config = dict(
    n_head=2,
    norm_place='pre',
    positions='learned',
    init_std_qkv=0.0142,
    init_std_o=0.0142,
    init_std_up=0.0142,
    lr=0.00599,
    beta1=0.9,
    lr_head=0.00939,
    grad_clip=0.5,
    decay_fraction=0.854,
)
MLP neurons of a small language model. Each row is named by its layer, matrix (up: input weights; down: output weights) and neuron, and shows model dimensions 0-159. Each number is 128 + 24 x the weight over its row's rms, rounded and kept within 0 to 255. Numbers have three digits each.
Before each neuron's rows, "fires before" lists the tokens most often just after its 100 highest values on Wikipedia text that the model never trained on. A number after a token or word is its count.

fires before: "ation " 27, "ar " 8, "p" 7, "ps " 6, "ch" 6, "g" 5
L5.up121:109168112077155161131164102095104112119150117144102151103179117108102111122125091145156120195154108106092119096142104123109171119111140113090135154162121116122127124169110122126156123169120125106091143142164154052093151126130126136141112130178117111144144108086103078117144169159132120120116166169135113140087125135124117144105143110129119117130152158125150127152147119092106155115124117129129145152135130134136104152121116121176183134139133125122082153118076106130124133136116152
L5.down121:095146155092176083129133141177140134127105136149120106102115139155130121144101129137161116143113129106109122111141070118117141103148154133119128162099164124163127098118127115137145093118137126136134112123100137157120141114099122118112113119102147122142054146126104156100139135094130147096133152158151132107113151118124113153132114131136179172146211169135101122111127133167090122142132099164129098063143111144106137137116152151123077136100131117110108149188167096143100151108149129

fires before: "| " 58, "ision " 5
L3.up196:138088172101097122134115143105180112165147129142133186142133122116084130170156117123113177134125154132127130130157144151106099141141139151086150151139132172086160132124108123109154135128141145154161123107115136118131125141139105095134128127126117139151178154150103094075099105100124099149122117136069125129148092134128175113137105109132128146154144169165120123101165101099146130102162100138117128109099112106071146153107127149089108145147165129114123134077118157112119076105133135
L3.down196:103123130125091156105153141144107076145152104136109117139137136138130155134069093163167110136128108135108123131141148155143110168100147120119138141129136166111140145148137115118152133117139116096143160115132117093080106114136158116163148125167176154123100092099127146157145154128092136120128148089136116102088136095097087151092124194099106127111133124128125131119149074118116166136095127120164168157132142102111166140122101106161131118135193087154115122105141091105124154143120167

fires before: "ation " 29, "ar " 8, "ed " 7, ", " 7, "s" 6
L3.up80:104112080136162110149176172151108140152118111101083091107165136143149094080162113155097102113162176127107104107108133136110132103103142126128147125121117076108111090145127152089108108116116118108114110138130113157180132131109140126152156155128142126154185129111114115136170115134169131137124144137164108110114128114177105146167154156087127106147142140160083142155092137102149120144109137105152152121152096113166105098122127148117147132107094157125167142125126077126136112147135144
L3.down80:157175155127147112122097138160126144119129166108103123115135154112127131108111134167135139107100146119116146116161156136139155138122122124083155151115132162105122104120143132150160117103083072140142145114092120131092099139130134117096188101112143082110165116129140176146171137137116170156099128137132123115178146112124135146118147105088100152108160137092156160101159074122106137140115094112142143118083096157091124136102105134145185117118143144146111119131081096119152104174133129

fires before: ", " 28, ". " 11, "a" 9, "a " 7, "." 6, "\n\n" 4
L9.up259:114135137125110114123124148105111159101177114114095105122128120156140109145172095122139152115096112086131125110102092090116112142125112122107141127133110141160089149110160110115123128115108141128158130140161149145145132148136089162112141116105100166108115169117125097129039103121129145111099123097105091127151138106161095134122120189153100102200148137132147139147163148143073132121094153098147162145152131114155173125140118150125162153171135146127125169115133157130094113135145117
L9.down259:153107088124114167154165137107107121169157118085133128122109147128088123099124179123120132118152094147081094160155142118111162102152181088111109121154152125121140109118148129148176149116149109146109123155133117170143103140139148143132174162127129148121143109127123134149110111099142133134141111139171148159122119159101124141114104118103120159171145101113119095095115164156134168090145159098147119119124045116171124087134123133146115097118111121089114127146093098147120170115114133

fires before: "\n\n" 41, "\n" 14, ": " 12, "s" 5, ", " 4
L8.up227:118132108109118201139141143150129156114132162142144095167123164135157093115127108119153139144128144183101108100076122144126120115121104085114122154108114127114145157160074139129124101145109125111127114137127129160098116115114086108142123137143077142160117154114133109148105102174101147113078116103123162133134164103142111134169131178156122098145122135145179141169157130123120121138138151058159142094154111141161113130156109168130104143100144131125122116122126116092113113094080130
L8.down227:130133140130143112146113155102116156182123162187146125087142132140110139133128117127133091132106128120081138127128134108095116115139141129096121088097149138083143122088155127119109131162111130092106149135100174168138144109109152167134125104119172089130140111138132147198096156130145130146133131106090111163115137101102131145137084094152160132116206134096102101124111147166149119117143112097121172107120106164137095119124114102152109141125159103170122132088129164151102111130110121

fires before: "\n\n" 38, ". " 6, "y" 6, ", " 5, "e" 4
L8.up148:097126170098154121148115141151102106148125129124147118104145099132150105111192097109172129108142120173108119082146102153128126108169124130143103149153145120146126108125089130134122149107117124122101127141164107115154159142114128128101102043150112183124120154098153128155133098121150165107109126137144170169117111137098120057127122119111137122143093108116175102111108146127155195119135118084155122143102188132129113138114107103150138164135145128149121126134147117120116114102145136
L8.down148:098130191129134097167136146110125134103103123133123127092124132140131152126128145101162140169169113162084128168149169114082128128141126105127143107122161127133089102120106125138115112119091157160123164117153156134118128125141130137160115139131173128151153108128119144160106090171105112130133089140128170168145157160103107122089122092080123152149114127126149127139134152126103099113135138120109152149117157088121125126113080121146167089077150078107124109115172116171121102070137131

fires before: ", " 16, ". " 12, "==" 9, "\n" 8, "es " 6, "." 5
L5.up42:150120141136117145131129150121112128104142135130132166127112119129103128133172096162142142128113123145135154108109127142124129101142131126122082169109157136088146109110141133130112151105094127098113109140086136082179125138134118096115100101092125116172123137187112168136162150152089125126147179090134153145139129153113141186153110163135173147160154091081140144123157073148132103153111178134104138090116103120112099143119099117157116097099101156126120130129145138083135086112085107
L5.down42:098136120163122129103099108127124137150151149142102154124139137099142153151149130133117141150123112125159126127111150099156122105151145127140164104117148114180116121119174074121138119080127099062147129133138125123140072123095104112120125112074147159160158132100089093146142149113104132145159115149123104135128100150125122164101085121108131178117122060128134131117149124174136120120168134154086089106128101161121140122149153204139137152116133139147164115119134141141143168088142135

fires before: ", " 22, ". " 17, "." 7, ")" 5, ": " 5
L5.up162:118067114157099106102108137121148141151118141162113111110111178134126102155122162152146125125100129148135137147124125130102169137140141135139148125127099138119147089131137099141136135161166104113113174120103170150129116144112110146152123092114133118165109179124101112165119127127138180114090133144115202097123136076113106117133131203137135155133146100141128081091121112085098114138136128091148155102136159080136140108104135106112119157126143150081126139142144150099134129153096162
L5.down162:149125111151102119180164137150083106147134131133084116193144120155121162069154106108116127159113162104101094141145114101117119166111139123112109114136141121134119128123142148128084117146132146163116106116138147102110122148121180147132161106113134166085142180113135165114115097127129102128146117120101130123158118131122116114110091119139135081109088096117131134078162188133123148121141119106143106087140158128176131123132137133122164163184112144146123114137117146183090135094135134

fires before: ": " 19, ", " 10, "==" 10, "w" 9, ". " 8, "\n" 8
L4.up12:111097175103128121131092140126114140130092154133136087117129150143141137147142098147140115137101158146122077142151128104107136159148116154129097101163126124175112169136137121110140124097138118082152099108103110099093096136125122146147146096150115158134122163127101123123116142147110144171131115095115169097127150106149123104132135188135142181173141114078112134140166094131163150097111129106111169103111152121114165122110136115122131158099154164132101080167054106125124145121135118
L4.down12:129132138108138127125155102129092166145134149172104193140098156120133163120105135086124153123100136154094054140133174139118126105108141122159109134130145100120139093145152131116124147146139131144102120135162149108132158158081152137110157138104170142131111148130109101125109148049109087103108157177129114158127128121090138107092129099128120178150144151148111135110125155154134141145102075122133150093118150116094143161128138116113126142104107142136107158102116109081127110132111169

fires before: ", " 17, ". " 14, ": " 7, "." 6, "s" 6, "s " 5
L10.up71:115116151122133146133128122153104185124123142154091111108115161085120140051202142162116126119101143149070139160150132154134141168134100090126114184118151149159117170122124107078096106162110144074100120144097118173118142146135111155131131121114177117146137122128130132101101116149132154122134091128166139119116147109124126160139127139096149163133117126113122135154141145147122125085132144149088139105126138114158101102096110143113112120150081130147182094107127132134138103135119126
L10.down71:143120125155109140116177150110150152116138112157137136076085175105163115143134123116142129134082092155108124122128138102162124128155141160146133130125183142165183138099150130138080149157117111113125140113110146155159142137125147140135116104176155157111114180149125111097117079138129117120113117102076123143092165141147121140153109151152138119112109131081124097097129160157150141102110133086131132132119133113107157140138114121157099069081101137138106095159138126125066102134137124

fires before: ", " 16, "ed " 12, "k" 9, "es " 8, "ing " 5, "), " 5
L8.up13:109161167156122152133119126155147127160139125128172162125142124097153176132133082086149169110117118191120151135128159163109155155105143153088104134140122063138168121105081136123146126124137150130127087145108107088099159126094098117113129136114153090140135095105168115142073123092140151131161136144102121136113138089115107135125083163168102151126124102146130128143110134178113141142104126153124138136117123146153110155126100133151114129093124145154111143133101125142088125090153085
L8.down13:153122132108165108159090117125134141123144102153062119124128167186111062125129153113139108127138143107105161111136155075122098115116141119152155179100157116147144130125107091107115113131147100079159154098080163115122092104168150135111116123121100155134168127151095127133152119124097134103106148123110118118143129181151097134161127084111181098142132119139153146105123126097109125127118168139185130088131152100113167112118113106119122157136116126131141144138140121141136169135112134

fires before: "s " 38, "il" 7, "ly " 5, "an " 4, "ia " 4, "i " 4
L9.up172:142093103096109168064142133128109126099131102148118105105104106070144134147136154129171095127158129129131128127166107163114152123121158143084167176154088146165168113131092102137136137107137149122108157098133147139131098158130146145134137064134078113099122134119115143136167131144099146131120107156086187157109114147128126096142122114134131121171144125124131090123129112102144064106130131103125112148116150150139120138164131148143161124140141157111151127083078130113135135168140143
L9.down172:123149108135147097107144105151151116160119108135162136111146094121134171088108137131158114134100151157149105147137133102108079115120137106111119121123126165150129124068144150118132167130132113103113115118168150082142126146143131152088174145194143128125090106137112108127127134156123117117160115133130128134127106147135097121096173147122167108101116128160145164170110164128061167149102118146117155133057116092133131115143073168139144098156124143141129103116115101153097122121106106

fires before: ", " 22, ". " 11, ": " 10, "." 8, "n " 7, "′" 6
L9.up275:098152148082100120111121127138143151112129143193145129134106163161100090094096103087130139160129120136109120118137114092178147145146104123106119096120141146139136151107122177100137121188141154134133122151162151104104121131102124119154137111120090131120095109132132125137108118129103162134132112157117098112100084113116112150119165143143151113182103208138115143110153133148168144111105138145132098108123117129088133124077140117144179150167162116099136145086136108155163104118136127
L9.down275:138106111089170106140096132085124145123082124107114197169109153168126140094112131186149127105129167117131153110133139159148147119174171118132106139159153148136125143125159173124130109116076130141186130163156147119118128151103113122128101109147163143102122134124129142084120116110149155130123076140112105091137166153121128122119111099098133128101144120098112114092149172119120097116103132112132083113183138156134135144108107122143178109110116101115156106125128156117146139130092142

fires before: "ation " 24, "of " 19, "g" 9, "ol" 7, "ber" 4
L3.up185:151124116123129119142140099135128176121128116135148164125148105115178124052120129118118102141157115175132119134120114123118143164085135148189175159094115145152165100151100140143128097135128125097160155088137133107083116080104147142131148166112136152140133106084097119107163160102130122163133118128134117127064101123136127123124115152151096156135066158133079138141096101127139107089167154145154134154112095134121142112153113146138113157105149135120102134147117108120138158108107145
L3.down185:117117151163136101150159103115177159112149178138096162123148166140116108115096134098158085136126113167148119136131112112154082128153086167088112163119128109142152115118153061104107138114107150123096137131161167157133096111142129111101151154145147138131117139117102102102150158148115062142146141141112160114131100126144134112108082125118122104108105125128139107125149125098068126118163166120138118130120156129158080150146092133137119145101167138146093147157093134153145119105143146

fires before: ", " 14, ". " 13, "t " 8, "t" 7, "s" 5, "s " 4
L9.up101:176096141105115110118131124126146108089155115131077125090152130142131145131115131151159113150149120173083119074145093099118101170155139112134113132109140145122101097131118108134088195128156106132106081144125111093139125108098128071085134152090136138113085147077121118128100120168112111133096122128142158160139139111112110129165140137124154135138136121070138114138097089154128158117134163142134122160130138149170121140115145124167131160120171125131134154125157163135175141148145144
L9.down101:131147126136116156142069145147102160138121148093133146142116147113110138151128149169091113128130126119083121099082104121151142076131157137161095146119075144112109091135150182153138100122154140133120202175116172143118106127126111148109127127155173142099169094139132141150161119118143150136125105155148126138164120157071158127114157125114130108131130140116127121096087127097128139161131161116112152138143140106103110113101094102073139154116105113128113135132132112099153158099080130

fires before: "| " 15, "erc" 11, "N " 9, "is" 9, "E" 7
L3.up117:108143105119121142110145112156107124137124162150086121193147138124118100126153115124120158085164101161075123118148105147158120150151136089159103158137071156144117131122099094141111094133114138117129154185124113128143103084128160129143126118083139157116142122104084139113132147129144117154095136112113109138152132124155135129122123138143162130089156160112100097130108114107079115112102124106170129136141083108107159134127168142170166130145109174118165133154140136134053127111150141
L3.down117:155155129148133118086136129125147142104142117102155132177151104169158078134112127150112108079145098163148090105123098103131122129185107120163148154146089148127099123165110123125108117168074134144115054167150154131136144147142154125106157106094187124079132100142149142141098168147140118133132133110117114149145157122154092114109146110134119098123159129116145116116133148117117097102100096118117111140105130134142150141155129102143114103111143127135142065120163145157098144153115105

fires before: ", " 20, ". " 14, "te" 7, "." 6, "'" 4, "s" 4
L5.up81:094163145132165126168126148095095118127125109142113125109078156140180124111142103113166110142150107144133111134117157105134129064111108119116098092108162095120111114134143138128090134088125137095135137101126105128131158180121123140140096143116101083097146129120151144173121129106137159109119192158157167133138097080127183135117169179163104148120127117127104133114108166154120160151106140115109133103120116099124124132145127100115143166119127143176166138121081137106138121126102114
L5.down81:141095161126150099128126153156077145138124118131103120123117158125162118098139151147146139120131079080169123111114102102105203131121106150098154116133171127146125132155132119118153091145149091078141139117107128099136181091124142098194112144125135173149122166127164159132131124128147098099133115140157087163104092135116110087133114116094117125143162135090153094121119109128134119144088127162110136160120120136133137135134176105113130112099149088164112152128137104148097121155146118

fires before: ", " 28, ". " 14, "." 8, "j" 5, "Se" 4, "que " 4
L9.up231:119109099132056117124103127146143114135122153157138134152156133112153131129131157133127233155080141137182125114087096130122133154131100138139132126131132095108146134085125126161123116131132113129156105104157075132113156141078114120114105121099095099103127111112096128162101124168163124117075158129148127123112135083099120184174164143127129163154124140123142110136146149134138145119127183117141127067126143114112132116124115173139115139124130162119107142111130109126102141147135136
L9.down231:144122105142144107112130117106119141108085104118113120134185169172091148109135089114154137079091105114137130107155132085115142162140147135131119164089126153148120144131177133102117158087153117120163114098094105108116103128147146138125138121139121150097066141146134082100146086085125122079159101105123118180144150113125135115131134107143140120078127114120142141143133132156128126125193167145153094115128134180151101149161145117161120157179140126121161112135134125125103119119113135

fires before: "\n" 62, "\n\n" 36
L4.up36:123121137133113096139128111169135131138118117116119097106131151092150120158068140166074161115114177150170107123096123138140140117104126123139144126188115134134129117129097160150103165133112145179111157137082113161126100097119098082150130092106145103168136163125111132130114142143152090180096108132119156122082161153136131118112086152088084134168115151142136120128135144142139131109120131136114120112138139096109144093148136137109140132133146186152128134129111155099108149117069169
L4.down36:123133137115113137181169123145133161178142109113124132122144145162133159131112129110096129092158147179153139151162104120099129116162098092138112134151160160164142117110135118126122108107109156156120127098132140103142143139101095113140110118120109127125081152135199106124117157094107114123114106140108114139097163093079108146115112167129091139126139153089169114157129156178136134105063110164138144105115118129114083125086107105120123129122120154110164169117138100143089128115145160

fires before: "\n" 26, "\n\n" 15, "/ " 8, "==" 6, "tish " 5, "ain " 4
L9.up193:110122148096139122120108121095150125154113110169096155125128082127111124153156114176171186123151100167124105129129143139152175128122093186085119170096134116139117122182121091155126150134125150103139125126085125136141127134123148097090123116144110132102137130144121136147113078074117156104142117173142117114106127085155132132139187113100126138143147148089119142131104132151105097087157079121102145120154122144109133165149121141137101130130119139140109084152092109149117172105142131
L9.down193:177158105184132129179131100091116112141121127119145119110115172140120124129099135101148138134152141155124115153104117144125137124138155133133164105128101116140118141171121106145163104148121119082130143105109143113131089110124126087115137148106124154105109150164112136127076133105112127139082167142113126124138112131094101105122100100098131093142130136153120106145217142095107126072168152131147100133128101119124116123191145159129141145142163112147099100186169121159129133094144128

fires before: "| " 36, "ic" 9, "|" 7, "al" 6, "ical " 5
L4.up13:111149129134107142131124147150152053150126172185129133140114103119156140120105156086122133127136128168137143078132165127070140130129100123161066136137148119138142144114132112110125119107120138128124108112115132153097117120117122129113152119130104128149132081113138106124153136155114134151134171138145133113152116150130113121101119173168111139155116168143098122151171095123125064160140117114129129118079108121102159166139125119148145092150147075177125169169150151102110078097104123
L4.down13:107149159119112143112161117108119123149135139099137107118109140078085117150123097114157198168120123068151131149147142116187124154115161137174154131116106155131146116155098132139103126121120155158114114145134125134099100102183115111111147125118124124123154062133136117109146112097098124129123133113113116126126080140129125130101114090137147104144113102125105159104130165128135144178182158107111073096154155138124104164115142092123105143122128118169119133136107163124145118166156084

fires before: "| " 20, "/ " 13, "als " 7, "N " 6, "|" 4, "0" 4
L3.up173:123124179114128077119119132146152104120133102131177144134127168110163142112146119145157112120105160161135089153152131141148185162130110138142122108096161139138116130136112098124070154074121175092144095143122136117107115127130088096120113127119120097096157107101100087101078124134145146113130144152150138150124126125164132130136125092116100167138150136131122150105167149128149141103082107162075141119129123092160107131126175144123167128114165121141067129163157103119111130116137143
L3.down173:147109137149140115086123103143132146121115119123143136140114107121150123155165130123137093155144122144127134108173127115135139151122099129182117130130129162159104072122127154143146179156121146097139142094139129109113120122123137102149110122141133068108157104148122083100093126108165129086150140113124123138147132129189099125138160068145090131162106164117088101103148129173162186158152124116124131107049149126173069126142112142137118119116134144131090128124148117128120123124134161

fires before: ", " 21, ". " 9, "\n" 8, "(" 5, "\n\n" 5, "in " 5
L5.up123:141110129119129112116089114106130139150146145140165145101118151060118116128129146152165193116132138118107134104112089130129141134127150130112132141143122156196111121162118129132098131115110139125109114130091121115160112127173100126122123091109160146148128116146114110119084129139078141135115157120115104144078156150153086116154112175143115182175086124100095146117149137142089098128123170085111143142118148121112172106109138126165088112143155130093186122133156127160095124129135137
L5.down123:114108149146155149115136154083135101116166110170120137140112128103108142145145145121091145122140103118117148110067138147091171123111105115117116123115169114144151150154174160125062089108158097119169099166095154100149185127077104114146127123136101107109152125134150117156099142106140116100131159130115124171155148070080153177125129111151133123137145168154143124130116145124124179162115123119128150119133159131179088113131121128128129122119115148131124132107109142108135113094089126

fires before: ", " 62, ": " 4
L8.up89:114137152129135131144139103183148129155135162174142141161132123123133131147122138113147148151116182138097113121086122154144145112108106110161124154140126143158158118150096103178091137097137135145122126114132139141163129163085137115122107130148117121074091123109127069153109175122137168106112122173107121139066128085100087121132116128125159145146160125126120122140150104136161146096107125088049121166106088147104104117130147104113137155144091094121122131145093136116122114144151132
L8.down89:171092164153151107150154149115069187109094117140115096136120130175122119116115159116122132189157155114132118135137127151089130104124123127161140078126141123123152126119143101120128101098115116114147097135142124101126199097129137114135127111161089148093180174129122112137128114121134132139140101127147129142144129142106135085089099119141132111100168134131115087155105123110126105150112151076147113151095155127143133124114180110119112146186152147083148153182115110116125120122126114

fires before: ", " 29, ". " 18, "\n" 6, "ts " 5
L8.up220:144138133122162138142120133108111165157125136143158143162129112130106105140183109120152075150150150137075141100142122070114083143123101114126103101121166088140190128110143082139146158122154139140093174118145142133148115139161162120089115055126129100102104135139148112155110123170132124090138107134095151147132127165095132153151117116099100127176173126080159156119103121103120137144119119137118125152127114113135160105102094092153135156134119126104127134105138123101103149149134144
L8.down220:106156105092151088121112122142150101084142123093091106110131158115123167128096157116116183109082116122157135097118128142125152109111184145130151133094128133093113113190133148126099078128172128149167144144140136138136159137116127104130110131130127119078144081126072142088139139122123094140111122141156139120146167172151116147086158158132171116146124151124123113168124184124131116131132128095116129144135104113141154087158133136108134071147157124120120152119109117145151124092152121

fires before: ", " 33, "." 11, ". " 8, "ge " 4
L9.up170:139121120127120137171137150071111121153160133141108174124106165108102133147170163173154118148080145139104130130134114128114158112146151069125120106139145142125120146074105164085165147109144100082159140130152126096152148121130111132173138110172119097099115156134083148112139123129115138134126125158109115143136098084089120163125115098118150119097110075134141103106139139176119124146126133137159114152135104124135166101144104121094166146078152135124169119148124136114146148107086114
L9.down170:125099097139162123125134127179138115130110157134110106134124129135142155091121099095119068111134107143150155114135168141139127158147144167155099129166114116110099165147142173153101100101122148116076132130134164133127145131152158145040120134112118131123141081116110112115098147110163109144160157136182122140141127136114116122173134140146111179097139149116147137137110137114103139135115083135079149134133164114135098126090141107160139108097116109171123142137084156101139105129172130

fires before: "N " 11, " " 10, "===" 10, "E" 7, "ball" 7, "W" 5
L3.up171:117155133138141113153127146150113106123130118112152106127158135145157115095133099118137111126137131140102126084120119166137122127149155118112184148143094134165111136143111127123104137126122120118138135144173102102162137120137118045132101127120095118116173148077124116169113138121123128112092125114132156182079145118142139063107121125126123104139145182139135102162156151132106176104147161148129119090136136064133141114151125167091168106113126104083143101142170146099154123138168118
L3.down171:121137120145134102147127146156133169200116087085132161101132124120163132085143106126150154182127098131104151129155129114151149113146120125096130146088151102127113105118105154127184128145121153106129151117165123129133175121144128132127068146100099096159156168134104116159135124154145113110143079098137099155081121094129124098138124159124097118127121114127136102086128131106109128119144176139113155131120136118151084148133114162121084108116129118161135101096136185102167102143145119

fires before: "\n\n" 20, ", " 12, "% " 10, "s " 10, "." 8
L5.up266:119120126102165133142127130149107096069145111183149135165146156152087118170153106111146104123131105162143140119137131134125121170129112086119129098134119120160157129115106103130154111170129111084088127174149140085187114121156083075134093099142113121112095150125113150138135120131124113097105108106140124140121107113098138141131107164147121146137119083137114139164136109109095152171128136083183120139092100136110122100159127168172102145149130131147135157145146133130096131122146169
L5.down266:119101131129167123104190128102144156111101160149136139145142134121158122147129140156124089121136124149099151136113105106125095095161160059146125116136143160123120129098084148083088112165138120143115122152138141117119152127096174120095117163107124114096182113151163135100117172082126162148138116145121119134115119146109081104118136108101137111114122171167126126095157129152161142135124095139124110061077112131138101148135142134128122144144145109158143113130130090110128116064151121

fires before: "\n\n" 58, "\n" 19, "C" 5, "P" 4
L3.up110:140116116141148110117106144131117148127134111096133115114143121135132162105105131118129151095142142098154108093163085144131113122147173112148130148099157121109139107109127105155115166102090128143067150102113118170147130124141113123149122079137151088126103098156072116104115125156128124117141109140142146165155160112115132133114134127105146152127133180159145192131117176138167117162166131133095083113135161120106124147122112102095114175162152086133135126167096189113134152082131111
L3.down110:070088137169107140090109119146099145110159111111134096168148146160131126144163129113086139123133106102136095146130125120125144152113109102173135129169092164084117107151146147115110105115170156156141164108160136118158156131119092104172125097126124158163118152100155111131117128158143118136107099128104142136124123160108085128116124126150095153124143122142092146139219126138119125093090110126146132145109105124120150098164094135115157113105133126133129156104097075145121139098099149

fires before: ", " 15, ". " 11, "ed " 9, "." 6, "al" 6, "ary " 5
L3.up318:136100117130115125077127115149147106105065138117170130103129149115144135127154150130123111161136112115141148123144131120137132115149194164187161166085105157155169159119145127140157097152122114132127148114166112120130124132140077133137129115108112123155121140127125110149134177123114135096129183131125121118132162134097154130165160149155141135145109092121161172122117117136112144133090131098112092165108079097101144104156117113156085083136061136106121116133115138105093100124094134
L3.down318:125198128111118141103075112133148123089115154178136098133127103133122123163134123111162132152146143141104095118151120109135137147137114153100158119135148116106140113157120124137072149109120120100135121123166118131124108110123098142132111122184095123122115165123130165126133136123133097117142161122120123092125134132110100145129143110167127189056146146108106123176163115115088101167128127102133083136084136103161161150077127153092149134153121143102098141074168129121121137117162110

fires before: ". " 27, ", " 18, "==" 8, "." 6, "\n" 6
L10.up280:098106129123096084112132155119147185153120117127136129134123131097160174131147112140159131119143126149110093130119073112101080124153137158125164139161105136121142127154135131152124127142125115178143125121140143110137139127116137136124107094114122125130098168148095116148055152146142136115121077105116097133124126110109124180134135136150153117114137153095141129132115186146152186077105138148135143152145157098128124097166123147125100074077140125144122108106171164125092130150108080
L10.down280:133154133155111199122115137142144094130152121129125129155135119144096124166107152115102119105161133154122089134088152096110157145096156121121128154104152125096155152108132127159124123122136146125102103124068064163133125146108122106134146139130119114123147146156083163093084152098105105127132191131165152136136107139142134098119090136115166166136161102130137147143090154142145158120131138135113117069082124092112116141110098112118170156143136137108172130093123104154127149096105148

fires before: ", " 23, "al " 13, ". " 11, "d " 6
L8.up219:116121120143102120120124155115113110114120082133120148128115142069124099153108152153135116165084138134088158112129095106179125115133160128141111126149116155149111124122148106133095159126117118138094089125141137134101117109146099130176116144125118167133102144137161113129142154102119155141130158125125136122173133133122082181142093124128104171171118117103135094116137102126114167109133151091072123081090152129119153130123094138170107146110118172068177150127157133169124148143173156
L8.down219:095113139145134099099139122102133142106164124113126111127106124135154202155114106121148145133137122118101160124150155146077108102142157078117128109113130149120141128098099120131119126115168111156129122133136156143146160158119151071136131142136147133117159117134124124188109156129133137099127141114121099103095151152125166094172077133133168177146148098101103125115103163162136145120165171184112171136112155125148098162104098131137092109090106127164131101145131141140077120130103127

fires before: "–" 16, "s" 14, "s " 12, ". " 8, ", " 8, ": " 7
L5.up89:073126090109131134134170146105098141122150124137147104152169153097107101087131116126132073177141078148119139146151168094132086152109157141106150155144135111100162166161151153115128140120124112138157111160139100068086099123161118090124121084122140102109088133175151109134115130126107142141109110140137176155138112143127117117138125122105124109133123140118105167137117127118145138150102075077138157120138098103145134128148138139155168165146146122134134161133130085126128131178108123
L5.down89:132119092144144152134133137130102120138179115133143122149153157103137137123160084096125138148164142150122159129150157081102110108120151129098151103144143133100164129148104146102166103143174129131156163115101159104149135101113106104132143125068152132080126098153106141091123121182077118142106085087135077116136149103127107138107139122136141127110106147135150119142113183150119111108144117112163108081103158165122147106153122167150105161131114072150127137080141142111118133131117119

fires before: "a " 30, "the " 19, "an " 7
L9.up111:136118096066149088106103140154186170147156129155091148109138087112132200136084144117117143110122139086112132121089118126146141175118151141123143148124108112151128118117153131144144130129110118109132116126176147172087128174122167115131094101136114126102106149128138142125109097093133128120098078137124130137108126124131125115191190151142159176104135137156134149137113144136127138131107162145121103112134130116121092117176120136107103120092161154108128117115111130085129110124177134
L9.down111:128121119155093106142109159119131172137137122169161093121095124148170122143112097141165146132148160124128125103147148116145137117126116187100164163123134121157126140164117140104103104094137161174110137084145102119167129100133121148136125139094078078139132122091128149118130116141108138163153133133122149164144132195140130108130107142143120138075103139117139139176090115156120111150152107163129113124088135144125092144122139152123121103116145137159145119104111115075112095079134063

fires before: ": " 18, ", " 15, "/ " 10, ". " 8, "." 7, "\n" 4
L10.up231:162071119125126134109140115143146169132146120115127130118184125108098154071123077124122103125140106118111142170093150136124111184193081127082102148144126136125161116145116152172146128124133166129089118193176134121145098140105150110128123099135130146110140114136118147098115095080131172102108118116145113136105153112136109146144112137105120121164165130134128143108134134170107114101114143125121134101127151107127124086159142133122110128105109161113160171172121166124112117103143090
L10.down231:114115150144156113158100106097128144151104170122130130134153151146145098155146156096137126137127118151094088132124119130110180080137129150106156088084126135137106112139129138117127128138146139143123134127094162105155138152134069150137147163142106190120100097108129107144125129128125181155144127114154104125115124107092087142165179089126107132122115109140153151146176138129106136146139150089083140100104111100143121171116079156121125135188109123162077157113117134138123137152096156

fires before: "| " 52, "|" 15
L5.up91:099136133100133106070154134146143114142129113124121151146134112120093131100106123145154100151115112160064144134120142150137176121173102105114091106108138165163126159098116116177147138139102121089139085150091129101103140126104114121154111105120147167109145119149136118089146141159127076123137159111130094136166105157162126123133135125119097126108167161122103183112082129136153091141143114121118105138148137130177191130117158094160122113109160136125113143132142147106102098111117169
L5.down91:111109056112179142136119135148148095133105108116120128117112195120145128117103132153116138090084114112119123124130161164120146151104144162129111151089144124156120127173132174142102105131099150171130143135162097119109181104123152162150106167156135134079153089136115112121084143187115115132139126138144131079115153109136126091076117138137137151102140123144145158099074139121098142112141124173105167145115129149111114161116129144092125115152123117128120151123095134108116109146136143

fires before: "lege " 28, "leg" 7, "ch" 7, "a" 7, "all " 6, "a " 6
L5.up274:145140112096116142135097131132168122152177147120136157152114123146140132077112132158146121116124113107137080091124087122120202135139123134148143146102105148124146147156121158139100174147113109148123122095155121087094122131123143106113110082135150179153145120082153131174108120083178107132105108105133150090106154050127137118131159158120122125132126131138121151115143123109127104127120139123110159130147137174145160154096139167144140143111118156126107120128099130131111115062127082
L5.down274:134146124117143132077143162148137142166130111110069132173099105172151122103088136135155160104102118162122145132164146128136171146146154179118088157098113112095135116118135101142159123124154158106144108104114118132123140120160119104139164100104114128158136129150101133137126107100135146070144170131120131130121117120088108094099066130099113128094142134113146132162118121112130131134119115143144182141187158171119050118122137087106122128148149149139140149102118128152120111103128134

fires before: ", " 33, ". " 11, "." 8, "c" 5
L5.up114:110157157123130104167095159107136161130127154129116136165132120133069128133154096088161135125068131154107113152120149099139145134103117147086148148208156158133169082115129098169156144165089132149116130119122116088143129147144089094157102123101128130108094130114109130119141118130101128159143122094125115126088157106164132124113141135120173120100158111149146119126173154141136129104122112097187138111118125124109165153112121165114154113127133134118079116093137147136116138095114095
L5.down114:120122174134131149141135126153120095102104073115141084149106119159155154136138117114097128143119123144132126149125089076103135119151159084140122154084147115096113102113117089115098091127135107116142133152133114155106163128136144159165121127143117139089121104139139122152134162129168079107115159170181125134099140138130136120149122154100087096142138077113146146115099116135145129119129182168149123136136129142160079139133145127113135149131111155142137100096148191152068135152092156